Weights of a small GPT-style language model, trained from scratch on English Wikipedia: learned positions.
MLP neurons of a small language model. Each row is named by its layer, matrix (down: output weights) and neuron, and shows model dimensions 128-191. Each number is 128 + 24 x the weight over its row's rms, rounded and kept within 0 to 255.
After each neuron's rows, "fires before" lists the tokens most often just after its 100 highest values on Wikipedia text that the model never trained on.

L4.down320 [135 131 114 143 141 124 121 138 105  94 124 171 119 152 121 127 164 148 142 115 124 127 138 152 121 180 200 123  95 132 145 127 148 132 118 116 100 131  61 134 130 162 145 156  98 120 144 111 113 133  95 149  92  87  84 113 166 146 112 121 113 153  93 100]
fires before: "\n", " |", ";", " G"

L12.down855 [141  92 111 113 148 115  78 118 132 133 115 104 122 160  93 125 126 112 113 171 129 140 100 110 105 151 113 133 125  92  86 155 116 155  95 149 176 146 129 100 120 120 125 102  88 117 130 109 161 151 152  92 104 147 136 148 131 110 127 129 128 128 167 129]
fires before: " ", " in", "y", " a", " open", " un"

L10.down9 [120 111 151 142  90 187 126 147 130 145 127 139 146 158 159 150 113 155  87  85  94 120 129  88 117 118 144 108 100 133 126 187 179 110 162 125 163 162 134 110 105 188 125 136  69 118 119 171 107 120 154 129 107 131 108  91 127 122 133 135 111 168 137 145]
fires before: "ed", "d", "ent", "s"

L9.down828 [140 116  99 116 126 133 100 107  83 135 156 121  99 171 120 151 132 155 116 101 128  79 154  87  88 159 108  85 128  77 170 135 139 159 161  97 139 118 169 118 114 157 125 102 130  98 132 114 117  93 133 135 127 129  92 119 115 127 121 146 102 144 120 123]
fires before: ",", ".", " |", " and", " in", ")"

L10.down866 [110  94 124 128 140 132 102  95 114 161 160 167 169 163 126 165 121 125 123 157 146 149 132 131 113 105 143 102 120 101 157 158 113 111 157 113 160 144 129  97 134 128 132 119 135 125 127 117 147 129 110  95  92  73 153 104  89  97 119 131 125 127  82 143]
fires before: "ce", "ed", "il", "tion", "ia", "s"

L3.down93 [177 164 122 111 142 154  70 139 121 182 128 171 154 118 150 142 121 132  91 145 147 143 111 165 129 112 113 144 152 106 148 137  96  88 108 134 136 135 106 116 150 100 142 160 145 117 109 151 119 156 165  78 102 137 172 151 108 168 154 139 129 117 140 146]
fires before: " ", "-", " \"", " Democratic", " |"

L12.down331 [171 139 121 132 104 125 154 162 133  97 151 109 131 106 120 153 146  93 137 136 139 126 159 162  91 111 113 130 118  99 111 117 102 139 133  92 105 127 134 133 208 119 140 165 126 132 128 122 146 164 105 130 161 118 175 152 139 130 106 148 130 104  83 129]
fires before: "s", "o", "e"

L12.down160 [ 81 154 130 105 139 135 139 118 137 128 133  99 140 128 130 148 131 172 126  95  86 115 112 113 150 113 117 146 124 141 114 123 119 100 103 138 165 148 117  95 159 153 134 133 139 166 129 134 121  87 145 111 144 136 134 125 148 110  65  71 161 106 157 111]
fires before: "d", "al", "n", "e", " |", "ing"

L10.down854 [144 124 126 111  76 135 151 145 129 118 184 150 145  81 139 152 128 148 145  67 107 125 145 135 118 145 166 143 109  95 145 160 140 111 112 137 157 135 111  74 149 126 111 119 120 159 125 138 139 125 151 136 120 113 144 116 111 126 134 147 145  64  76 147]
fires before: "s", "ic", "ia", "ian", "A"

L9.down617 [119 129 125 120 136 135  58 126 117 132 141 131  93 137  97 123  61 129 121 125 131 142 154 136 151 153 104 123 131  98 168 121 106 162 173 112 140 157 137 128 114 118  68 113  84 113  68 109 138 154  90 145 112 147 138 133 191  96 140 141 101 148 110 154]
fires before: "\n", " and", " of", ".", " in", ","

L5.down210 [ 50 167 153 138  98 146 203 158 104 118 130 128  95 163  80 156 141 148 127 144 111 105 108 128 107 146  64  78 128 133 133 135 113 141 138 148 132 150 137 108 123 150 115  94 146 157 107 157 153 115  99 110 139  92 104 153 169  79 113 107 146 132 108 104]
fires before: "\n", " ", " 2", " 4"

L5.down725 [ 91 120 105 133 115 124 145 126 101 156 159  84 161 163 114 133 121 125 125 107 142  91 155 111 110 131  97 111 119 136 139 145 158 160 179  97  64 138  82 141 126 156 132 102 113 111 132 138 124 129 113 157 159  84 113 145 140 136 120 110 131 157  98 117]
fires before: ",", " 19", " |", "94", " 2011"

L3.down73 [138 108 174 106 107 115 117 169 104 145 152 194 152 129 114  94 102 140 163 130 147 111 155 110 159 162 134  96 101 142 130 124 108 144 131 129 150 136 107 121 123 103 126 107 134 128 150 118 104 149 135 134 125  96 124 116 109 145 141 114 135 166 101 125]
fires before: " |", " and", " =", "\n", " ", " is"

L4.down368 [153 134  69 154 105 118 123 138 126 106 138  89 126 135 147 139 150 128 141 183 111 165 116 119  85 100  83  94 115  87 137 149 131 123 127 100  77 123 135 156 136  83 134 132 185 186 125 172 103 156 139 137 127 149 138 103 127  83 113  92 150 151 114 120]
fires before: "s", "al", "y", "t", "ted"

L12.down629 [111 124 140 146 114  83 132 153 121 124  71 162 150 167  90 167 109 151 164 122 100 204 144 162 131 105 121 138  93 162  99 181 132 148 135 157 124 167 169 130 115 107 167 130 122 173 118 103 110 138 129  93 152 112 136 148 143 122 170 135 111 156 146 119]
fires before: ",", "\n", " |", "==", " ==", "w"

L4.down897 [120 132 126  94 143 161  92 169 112 130 127 112 117 152 117 128  75 154  91  95 128 118 113 128 110  93 131 113 112 104 124 130  98 129 156 152 130 137 107  90 125 112 137 119 114 100 107  95 123 138 183 106 109 110 181 137 134  97  84 126 116 150 106  91]
fires before: "\n", "ur", "ure"

L9.down39 [151 126 143 167 186  46 109 131 149 136 138 157 128 159  97 140 119 135 156 132 101 136 135  55  90 188 154 103 176 113 135 134 109 132 162 137  99 129 121 116 137 125  98 121 108 114 167 115 129 122 134 127 130 152 120 154 104 104 150 154 111  85 159 153]
fires before: "s", " that", " the", "ed", " her", " to"

L9.down549 [135 134 104 104 129 126  96  93 164 130 120 121 135 181 173 109 110 146 150 138 140 127 158  89 116 161 110 129 128  92 130 143 171 158 165 103 140 117 162 187 133 113 109 122 147  79  92 133 113  98 130 164 134 121 107 101 111 118 126 134 150  93 171 156]
fires before: "\n", " The", " In", ","

L12.down927 [165 139 116 138 117 113  85 127 148 152 183 166 169 151 141 167 105 173  91 139  98 150 102 125 137 143 139 110 144 112 103 150 130 106 128 109 114 114 127 109  67 138  90  63  80 106 149 137 123 135  95 138 104 117 131 143 135 114 117 117  96 100  97 132]
fires before: "y", " ", "ia", "ies", "w"

L4.down525 [ 98 113 120 140 132  98 113 129 138 122 127 163 151  97 106 113  90  85 141 120 123 107 120 110 127 133 116 154 149 124 107 129 111 106 143 133 107 154 124 138 110 150 135 143 114 174 133  93 131 128  66 105 171  96 138  56 131 102 137 137 116 146  86 117]
fires before: "it", "go", "ed", "g", "ce", "x"

L10.down162 [103  96  96 130 114 136 176 155 132 118 139  77 154  99 151  90 127  93 103 159 112 136 110 137 167 104 113 153 116 143 137 125 158 125 105 101 118 178 124 102 120 145 131 120 115  96 146 133 151 128 122  70 123  90 140 105 134 120 100 117 120 139 141 112]
fires before: "s"

L12.down168 [ 85  87 132 114 142 132 112 135 132 140  82 102 123 134 103 155 149  99 112 100 131 157 104 121 101 132 103 169 168 139 134 110 134 135 131 103 106 144 102 139 111 147 146 112  98 127 119 165 129 150 116 155 101 144 143 118 143 101 170  94 147 141  67 129]
fires before: "\n", "-"

L3.down208 [ 65 104 137 134 137 139 170 152 132 119 119 181 130 101 125 159 104 108 143 123 160 135  93 106  71 122 121 108 124 107 125 113 119 148 161 111 137 127 121 110 113 115 174  95 106 155 171 105  89 126  95  95 118 129 166 140 131 125 100 148 111 150 127 134]
fires before: "od", "ver", "s", "rd", "d"

L12.down707 [ 90 113  92 103 130 131 133 139  95 106 163 133 102 117 103 117  99 143 107 112 145 112 137 202 125 127  88 126 110 118 126 171 107 149 160 108 129 107 149  88 122 135 161 127 139 113 126 114 148 118  95 179 179 137 135 147 158 168 136 114 111 113  99 115]
fires before: "-", "\n", "With", " "

L9.down706 [122 107  95 141 122  80 111  86 170 121 123 107 123 109 119 161 143 113 141 116 137 121 171 149 164 107 138 138 140 124 122 154 124 129 198  84 125 108  85 159 151 149 116 131 102 119 122 135 128 117 125  98 119  85  61 147 136 103 125 103 143 107 120 124]
fires before: ",", " he", " the"

L3.down800 [143 136 146 148 158 192 128 135 144 107 127  92 125 150 137 120 140 118 130 149 148 119 108 104 123 147 130 114 140 112 167 129 163 115 115 142 102  96  72 150 179 110 121 135 149 181 173  79  95 144 169 117 136 142 113 141 142  87 134 110 146 142  98  92]
fires before: " 0", "\n", " 1", " 2", " 19"

L12.down663 [130  85 184 103 102 120 117 135 141 107 130 124 112 127 118 137  89 169 158 102 110 156 140 145  88 102 121  96 141 136 131 136 124 164 140 124 162 140  79 133  79 144 123 115 108 141 134 115 134 112 128 103 138  90 121 125 155 164  66 101 137 107 138 114]
fires before: "\n"

L8.down352 [128 118 135 115 135 115 111 163 126 120 119 145 141 137 131 118 123 147 134 104 113 116 164 123 143 117  93 161  96 151 148 154 145 121 125 116 174 143 113 144 150 148 168 127 158 125  98 122 145  64 130 130 151  99 142 135 132 116 146 117 126  90 151 127]
fires before: "|", "ly", " to", ".", " a"

L10.down157 [ 99 120 149 107 124 150 150 157 120 112 125 120  97 113 138  90 137 122 104 120 172 137 137 147 161 127 169 208 122 155 139 145 132 113  39 136 124 118 125 103 110 106 129 171 136 131 125 137 122 129 145 110 118 151 136 113 140 139 112  78 151 118 120 127]
fires before: "s"

L8.down568 [ 94  97 120 146 148  76 116 104 137 132 126 132 112 146 162 121 144  55 120 116 127  91 164 124 154 156 146 113 129 139 123 163 162 185 124  97 126 167 126 136 163 124 103 144 122 119 118 116 116 118 127 147 124 110 115  67  99 118 165 143 116  83 115 139]
fires before: " the", " that", " he", " it"

L9.down553 [149 131 113 124 161 115  85 145 123 124 161 108 112 171 108 178 153 131 136  99 142  94 137 132 107 161 130 151 117 139 118 168 127 133 105 131 160 131 124  76 117 121 146  80 107 114 135 148 109 153 111 158  89  69 109 143  78  85 132 158 120 145 139 109]
fires before: "s", "tic", "al", "il"

L9.down980 [163 110 117  76 128 143  97 141  91 115 121  81 126 141  97  92 169 180 128 112 169 165 138 146 158 152 140 160  71 148 120 153 113 115  80 152 118 136 135 146 117 138 126 139 111 150 119 116 133 127  83 114 148 150 158 104 135 135 143 137 122 103 129 159]
fires before: ",", " and", " |"

L9.down443 [112 133  87  93 146 155  97 150 131 108 136 163 161 137 108 104 167 170 132 141 104 142  87 172 138 144 144 143 116 128 101 117 136 135 178 142  96 107 135 107 133 138 145 137  89 101 117 108 135  95  86 174 144 108 139 123 136 148 129 116 130 116 136 154]
fires before: "\n", "-", "|"

L9.down866 [ 80 134 107 183 132 166 125  86 128 129 125 157 142 123 120 160 138 116  59 159 142 116 123 122 164 140 135 164 128 108 124 125 149 110 105 115 105 105 126 114 121 110 105  78 180 108 118 141 156 160 104 118 124 116 166 120 141 131 101 167 116 106 107 112]
fires before: "-", "on", "s", " a"

L12.down548 [182 134 165 124 141 172 124 165 137 126 130 137 130 140  98 181 132 157  86 153 114 129 148 117 168  88 139 121 146 156 125 132 150 110  85 127 149 153 140 143 118 148 124 129 147 108 146 121 135 118 111 113 156 113 166 155 147 121 127 181 120 113  93 115]
fires before: "-", " ", "s", "mi"

L5.down77 [144 144 100 105 141 123 130 131 140 125 118 104 121 110 131 133  84 170 125 107 150 130 101 156 106 127  99 128  84 179  99 155 135 135 147 173 147 130 110 114 109 115 153 126 115  99 131 137  97 119 122 106 165 121 165 108 111  86 143 158 151  71 152 137]
fires before: "s", "lo", "il", "li"

L12.down777 [104  98 116 152 107  89 103 136 111 159 117 132 120 123 149 135 137 111 137 112 116 158 138 162 143 118 109 120  93 128 212 128 119 132 150 134 133 162 103 159 114 156  84 116 100 145 148 131  88 106 139 122 138 153  95 162 164 152 112 157 126 117 139  93]
fires before: ".", ",", "'", " and", " in", " to"

L9.down784 [111 121 166  93 100  90 134 144 142 177 150 122 163 154 100 103 167 128 127 137 155 165 109 108  98  90  92 173 141 109 155  55  79 133 152 132 122 114 134 156 138 124 120 111 125 139 184 115 167 110 100 128 113 110 123 151  96 139 137 137 146  99 140 137]
fires before: "\n", "point", "-"

L2.down670 [152 141 166 146 155 126 144 111 111 122 130 107 151  96  75 131 104 111  87 103 134 163 117 108 103 146 113 113 160 120 106 113 124 139 103 146 121 143 137 162 135 127  78 126 106 138 155 131 134 144 121 145 151 118 152  94 100 150 133 116 143 130  63 161]
fires before: "\n"

L3.down983 [126 143 179 123 141 120 134 133 127  96 121 137  83 102 113 124  84 122 105 151 133 103 128 100 136 141 137 137 116 146 119 148 105 151 133 149 126 119 145 132 140 125 144 111 148 163 143 124 149 124 164 118 140 106 111  77 140 146 126 110 180 133 106 129]
fires before: "s"

L3.down492 [ 97 159 116 131 161 113 134 131 120  98  96  85 153  98 144 139 166  78 145 146 117 104 153 138 160 144 141 142 104 152 126 151 144 126 149 131 150 163 119 102 143 125 132 154 127 139  86 154 109  88 143 179 107  89 155 133 104 158 137 128 127 130 149 132]
fires before: "==", "In", "A", "===", "The", "M"

L2.down905 [109 125 222 112 178  92  85 148 143 146 154 112 125 103 129  91 111 114 117 108 114 142 132 118 117 179 123 107 131 140 102 130 148 119 121 108 119 139 121 119  83 176 128 142 130 105  96 144 133 138 157 134  87 125 116 170 102 127 139 123 137  84 197 126]
fires before: "a", "ce", "ctor", "s", "e", "ol"

L4.down1005 [148 154 125 115 148 156 119 127 119 161 146  90 136 149 108  97 107 101  95 116 132 201 111 120 136  81 108 156 162 133 133 111 129 174 136 125 141  92  87  68 108  95 153  95 128 149 124 107 125 114 115 121 110 109 114 121 115 174 129 102 111 166 125  96]
fires before: " (", "\n", " (1"

L5.down699 [156 102 154 158 117 124 115 147 100  95 133 119 141 140 124 146 105 139 103 147  73 121 100 158 201 131  98 128 147 123 145 103 125 114  98 126 140 140  98 130 138 122 107 144  97 155  95  91 155 118  99 145 102 131 121 121 144 124 129  83 118 115  88 112]
fires before: "s", " of", "ship", "ial", ".", "ed"

L8.down638 [110  89 139 135 117 129 142 122  86 111 138 126 164 105 115 110 100 158 156 103 115 130 127 129 113 159 159 109 127 136 113  95 143 128 140 105 121  85 169 111 108 176 123 112  87 156 152 160 123 129 133 157 124 140 186  74 107 138 159 111 111 117 101 122]
fires before: "s", "ed", " to", "and", "od"

L9.down452 [113 187 135 124 115 124 108 118 158 123 101  77 165 113 163 136 134 159 140 165 172  93 108 120 104  99 113  96 142 116  87 131 141 116 100 120  93  94 123 106 160 123 124 103  63 196 123 120 138 117  98 133 137  92 147 127 127 140 105 188 114 121 115 119]
fires before: "s", "ion", "k", "ual", "ed"

L12.down476 [126 103 112 136 132  65 147 152 205 113 126 133 154  77  86 126 106  84 157 108 132 105  94 135 106 117 158 161 153 124 115 137 106 107 115 127 102 117 140 109 133 132 130 103 133 139  96 158 125 175 138 118 121 115 123  92 124 150 137 113 123 134 146 135]
fires before: "ed", "s", "ing", "d", "ment", "ig"

L10.down649 [109 165 141 159 125 102 150  97 103 143 110 136 133 126 149 172 121  95 112 165  88 126  91 135 126 122 177 120 149 180 156 140 145 179 177 123 121 121 134 135  96 136 122  94 108  97 118 144 104  93 128  97 144  97 114 137 109 123 112 141  80 136 161 140]
fires before: "s", "d", "ist", " also", "n", "ing"

L12.down944 [109 108 119 157 120 139 162 150 138 122 122 108 124 173 127 153 147 166 105 169  88 128  93 147 190 167 116 107 155 165 109 132 149 116 166 116  90 125 138 149 121 116 130 126  98 151 123  94  99 147 119 146 121 146 102 138 150 109  96 142 116 114 147 121]
fires before: "-", "ar", ":", "ent"

L3.down891 [154 143 107 163 148 146 130 126 103 125 176  91 131 144 145 120 133 135 151 171 175 143 111 133 103  95 127 156 174 160 133 104 108 133 142 143 134 109 147 166 116 120 116 114 123  64 123 124 104 137 146 135 144 146 185 125  93 117 142 137 117 130 102 131]
fires before: "\n", "ul", "n", "al"

L4.down557 [100 123 129 157 131 114 147 130 158 183 106  93 138 118 140  89 111 127 135 152 119 118  92  38 122 117 132 101 148 166 140 105 129 118 105 140  97 121 126  97 100 139 164 146 132 127 131 194 119 120 102 115 124 104 122 112 160 143 129 121 143 146 128  99]
fires before: "\n", " ", "-", "---|---|---|---|"

L8.down645 [ 91 117 132 140 169 129 137 140 154 150 131  88 109 100 144 156 145 106 132 115 127  84 119 120 137 135 165  87 133 144 164 196 109 109 159 148 122 100 127 136 148 139 120 133  95 149 140  85  88 160 126 114 198 111 139 120 119  96 117 115 110 122 125 132]
fires before: "\n", "s", " that", "an"

L10.down469 [118 105 158 106 113 113 120 135 114 112 169 165 144 121 147 128 149 103 156  82 114 136 124 124  68  89 150 127 122 157 117 114 120 120 100  89 117 146 142  93 161 137 143  65  85 161 107 141 107 128 161  91 133 117 131 147 159 140 133 143 144 153 110 101]
fires before: "s", "ce", "k", "c", "ed"

L12.down620 [ 72 117 149 136 130  95  80 128 167 127 147 135  93 138 135 132 133 142 159 147  72 134 161  97 156 109 125 105 136  61 171 118 133 147 184 131  91 126  83 111 108 156  92 121 160 125 131 107 161 151 115 123  78 150 108 111 164 159 152  99  97 129 142 117]
fires before: " A", "F", "W", " M", " G", " |"

L5.down78 [ 83  95 146 109 133 146 112 151 138 126 122 116 107 139 143 152 119 143 137 116 108 162  68 123 111 143  76 184 143 107  84 143 132 156 120 127 102 133 173 160  96 142 155 108 104 140 135  92 159 114 131 132  87 113 136 122 163 134 109 132 101 118 113 168]
fires before: "\n", "act"

L8.down316 [151 109 126 119 127 134 156 118 117  68 118 162 132 100 160 135 134 108 120 186 124 141 120 151 162 124 106  88 101 123 168  93 147 100 138 136 101 109 137 120 142 172 151 136  93 140  82  77 141 119 153 110 122 110 127 147 146 170 141 104 151 151 105 125]
fires before: "year", "s", "tion", " M", "in"

L4.down8 [137 146 100 135 161 136 139 134 162 147 135 152 160 160 128 122 146 127 126 143 150 145 135 126 146 108 130 123 159 161 152 140 150 149 172 155 125 141  90 125 142 102 132 119 118  84 135 149 144 105 106  97 123 153 181 109 126 102 153 103 108 173 134 109]
fires before: "\n", "|", " |", "-", "---|---|---|---|", " O"

L9.down215 [145 146 117 104 167 114 139 143 117 110 140 160 135 163  63 124  96  95 130 136 177 111 152 162 161 114 134  85 119 116 159 147 103 113  74  99 124 123 125 156 144 160 168 152  95 111 106 157 140 158 144  90 120 128 114 139 135 111 144 153 135 134 101 146]
fires before: "le", "er", "re", " |", "r"

L12.down776 [131 103 146 103 123 184 151 130 142 132 102 129 182 120 139 119  99 135 157 156 105 112 128 132 174 140 118 159 152 113 117 103 119 150 142  97 125 151 149 108 142 115 118 151 158 110 128 131 140  80 139 106 106  99 118 109 132 106 142  92 139 140 155 130]
fires before: "s", "d", "ed", "ment", "th"

L5.down443 [131 112 139 131  61  84  96 122 173 121 147 135  97 173 173 145 122 138 121 103 120 128 121  84 147 151 130 104 163 144 160 123 141 137 109 160 121 142 125 154 123 144 107  96 127 107 131  89 137 143 114  99 122 132 138 132 178 154 108 150 159 128  92 110]
fires before: "\n"

L10.down940 [116 116 156 124 105 104 128 116 150 107 162 122 162 120 134 103 109  92 125 153 129 139 126 137 117 117 158 134 157 102 119 130  91 121 122  85 144 137 106 124 122 123 113 106  98 117 109 161 107  71 148 145 100 102 139 120 143  98 107 132 142  78 104 129]
fires before: "s", "or", "man", "\n", " of"

L2.down147 [148 124 131 122 128 123 119 157 154 123 115  94 143 114 113 140  93 125 111 175 130 175 139 121  87 103  87  91 106 112 108 131 144 142 148 132 129 112 138 134 144 132 154 125 102 136 154 136 118 123 130 118 130 126 108 104 150 110 118 114 153 132  90 138]
fires before: "\n"

L12.down739 [115  96 137 115 160 116  84 101  89 155 139 150 122 125 166 124 150 120 136 117 120 163 123 172 128 122 162 170 122 129  96 121 134 130  53 104 121  97  81 120 111 138 160 150 155 119 145 139 128 149 111 120 103 121 107 137 161 115 156  65 116 125 151 139]
fires before: "s", "d", "ni"

L8.down74 [ 92 147 122 152 153 134 125 136 141 100 139  88 137 129 144 141 141 150 145 156 118 136 109 127 138 109  77 125 101 125 166 140 146 140 139 106 144 135 144 102 146 107  83 163 109 122  82 145 103 120  91  98 126 119  93 140 117  89 112 157 112 142 126 162]
fires before: "s", "tor", "n", "ct"

L9.down951 [124 101 121 140 154 122 151 152 130  89 118 144 196 107 115 151 111 102 116 161 121 120 123 155 130 161 143 102 106 167 109 142 126  89 156 129  99 124 111 130 138 174 177 154 131 114 126 150 115  99  97 113 145 104  75 133 118 117  96 116 161  84 138 104]
fires before: " the", "le", "k", "if", "ch", "te"

L12.down662 [168 118  87 155 135 157 141 130 112  77 210 109 106 149 127 104 143 139 163  99 174 101 175 124 132 160 129 131 103 142 157 145 150 155 149 145 118 133 149 143 150 142 141 119 106 131 137 115 105 151  97 170 121 115 109 104 113 127 141  93 130 135 145 152]
fires before: "ation", "ally", "ated", "ate", "ence"

L5.down177 [128 102 140 124 144  95 114  98 102 122 168  89 111 122 113 135 143 143 103 105 121 130 109  93 163 150 139 105 137 125 200 141 109 151 113 109 184 154 136 139 134 102 124 159 106 110  87 136 147 109 158 117 155  82 100 107 139 111 130  93 121  96 113 172]
fires before: " the", " a", " that", " to", " "

L9.down840 [136 122 113 143 112 153 154  85 159 135 105 118 136 105 136 171 143 157 158 130 107 180 143 108 163 108 149 180 144 124  99 113 137 148 124  98 146 121  95  91 113 109 128 155 135 134 102 123 152 104 112 130 101  97 157 167 141 131 185 134 164 130 155 132]
fires before: "ment", "y", "ure", "r", "ence", "ive"

L12.down301 [126  97 114 107 114 154 144 133 155 146 142 102 134  98 124 115 133 168 114 115 160 115 156 179 136 136 144 124 124 142  76 177 136 116 115 144 122 124 140 116 143 137 160 162 140 120  92 134 111 140  95 134 114 123 164 136 136 117  99 108  99 119 132 125]
fires before: "s", "ing"

L10.down466 [128  87 151 118 115  89 105 128 136 148 127 111  87 142 149 133 133 127 129 165 119 101 134 125 115 143 131  94 130 130 140 159 109 136 131  76 149 141 152 105 119 134 145 120 132  67 116 148 167 144 149 143 123 135 112 143  87 126 133 101 164 108  99 131]
fires before: "s", "a", "ctor", "se", "al", "er"

L10.down1006 [131 151 116 159 134 161 150 156 155 133 168 159 127 132  86 128 168 145 135 118 118 133 171 100 114 140  94 154 108 170 132 119 140 113 146 140 104 135 120 133  92 105 174 115 107 119 157 134  87 141 125 139 122 153  98 102 117 109 128 120 114 131  96 120]
fires before: "ate", "ally", "ated", "l", "ation", "ine"

L12.down781 [150 118 131  85 135 145 139 127 127 118 119  97 137 160 122  82  82  96 102 102  76 146 143 100 109 147 127 115 147 140 167 123 132 129 101 124 123 118 134  99  94 106  87  91 145 156 149 113 107 115 161 124 116 157 149 156 151 115 114 156 134 162 134  96]
fires before: "s", "-", " ", "\n"

L10.down281 [134 155 166 168 164 138 129 117 161 175 153 109 141 114 131 175 116 147 133 115 109 144 121 116 135 122 102 123 128 146 122  70 134  93 109 123 102 128  70 134 135 141 105 132 132 122 152 140 150 122  97 127 125 114 151 110 117 136 139 115 107 160 135 130]
fires before: "y", "ic", "ies", "in", "ment", "ure"

L12.down459 [162 104 105 174 100 115 164 114 136 138 109 150 164 125  92 170 142 113 148 110 134 124 115 118  76 114 138  87 141 168 154 129 112 119 133 119 132 164 134  80 113 113  61 178 140 169 100 145 150 163 132 167  73 129 145 136 123 117 107  90 143 130 117 162]
fires before: "ed", "e", "ing", "able", "it", "es"

L3.down262 [ 97 126 118 106  96 101 105 151 136 115  93 125 123 157 114 105 126 106 154 185 151 158  94 113  92 125 140 115  92  92 142 118 110  94 111  93 149 114 155  86 161  71 143 134 101 126 147 169 114 138 142 153  95 138 119 123  96 149 129  90 138 145 129 152]
fires before: "s", "|", "-", "ttle", "\n", "e"

L12.down542 [153  90 116 128 143 139 133 103 122 102 127 126 112  92 146 122 130 139  86 160 137 100 129 164 135  85 149 149 153 101 144 109 153 181 129 108 126 146 111 135 130 104 103 119 137 165 123 137 173 124 126  99  82 108 133 132 135 118 123 124 126 102  83 114]
fires before: "s"

L4.down853 [148  89 139 134  66 135  68 130 148 100 139 143  95 162 169 127 155 176 113 114 148 123  97  95 143 115 126 119 179 116 125 102 125 143 142 162 140 106 152 184 140 124 124  98 137 110 126  87 119 134 113 106 160 144 112 122 120 127 109 164 194  95 113 148]
fires before: "-", "\n", "|"

L5.down121 [100 119 108 117  42 147 200 143 127 145 118 101 144 190  77 142 111 114  99 152 146 100 135 118 106 148 162 121 168 134 154 151 150 119 157  79 137 138 129 139 120 152 127 101 134 125 133  76 139 122 107  98 152 131 119 133 147 148  96  98 102 148 113  53]
fires before: " 19", " 2009", " 2012", " 2015", ","

L8.down67 [152 144 142 134 126 135 106  56 162 135 151 141 120 148 113 167 115 161 144 139  68 131 120 119 115 105 126 116 106 175 131 108 114 110  85 119 147 134 157 139  94 150 129 160 161 116  89 129 174 166  63 125 162 109 118 158 123 111 118 102 158  98 186 128]
fires before: "ed", "e", "ing", "te"

L5.down1015 [110 136 101 114  93 179 164 119 114 123 113 109 142 111  80 147  94 135 139 169 165 130 135 144 137 130 141 160 177 123 145 145 122 115 198 124 127 116  56  97 114 143 109 186 139 131  95 143 128 124 123 150 125 163 105 124 158 178 119 110 116 115 152 102]
fires before: "==", "The", "In", "===", "H", "I"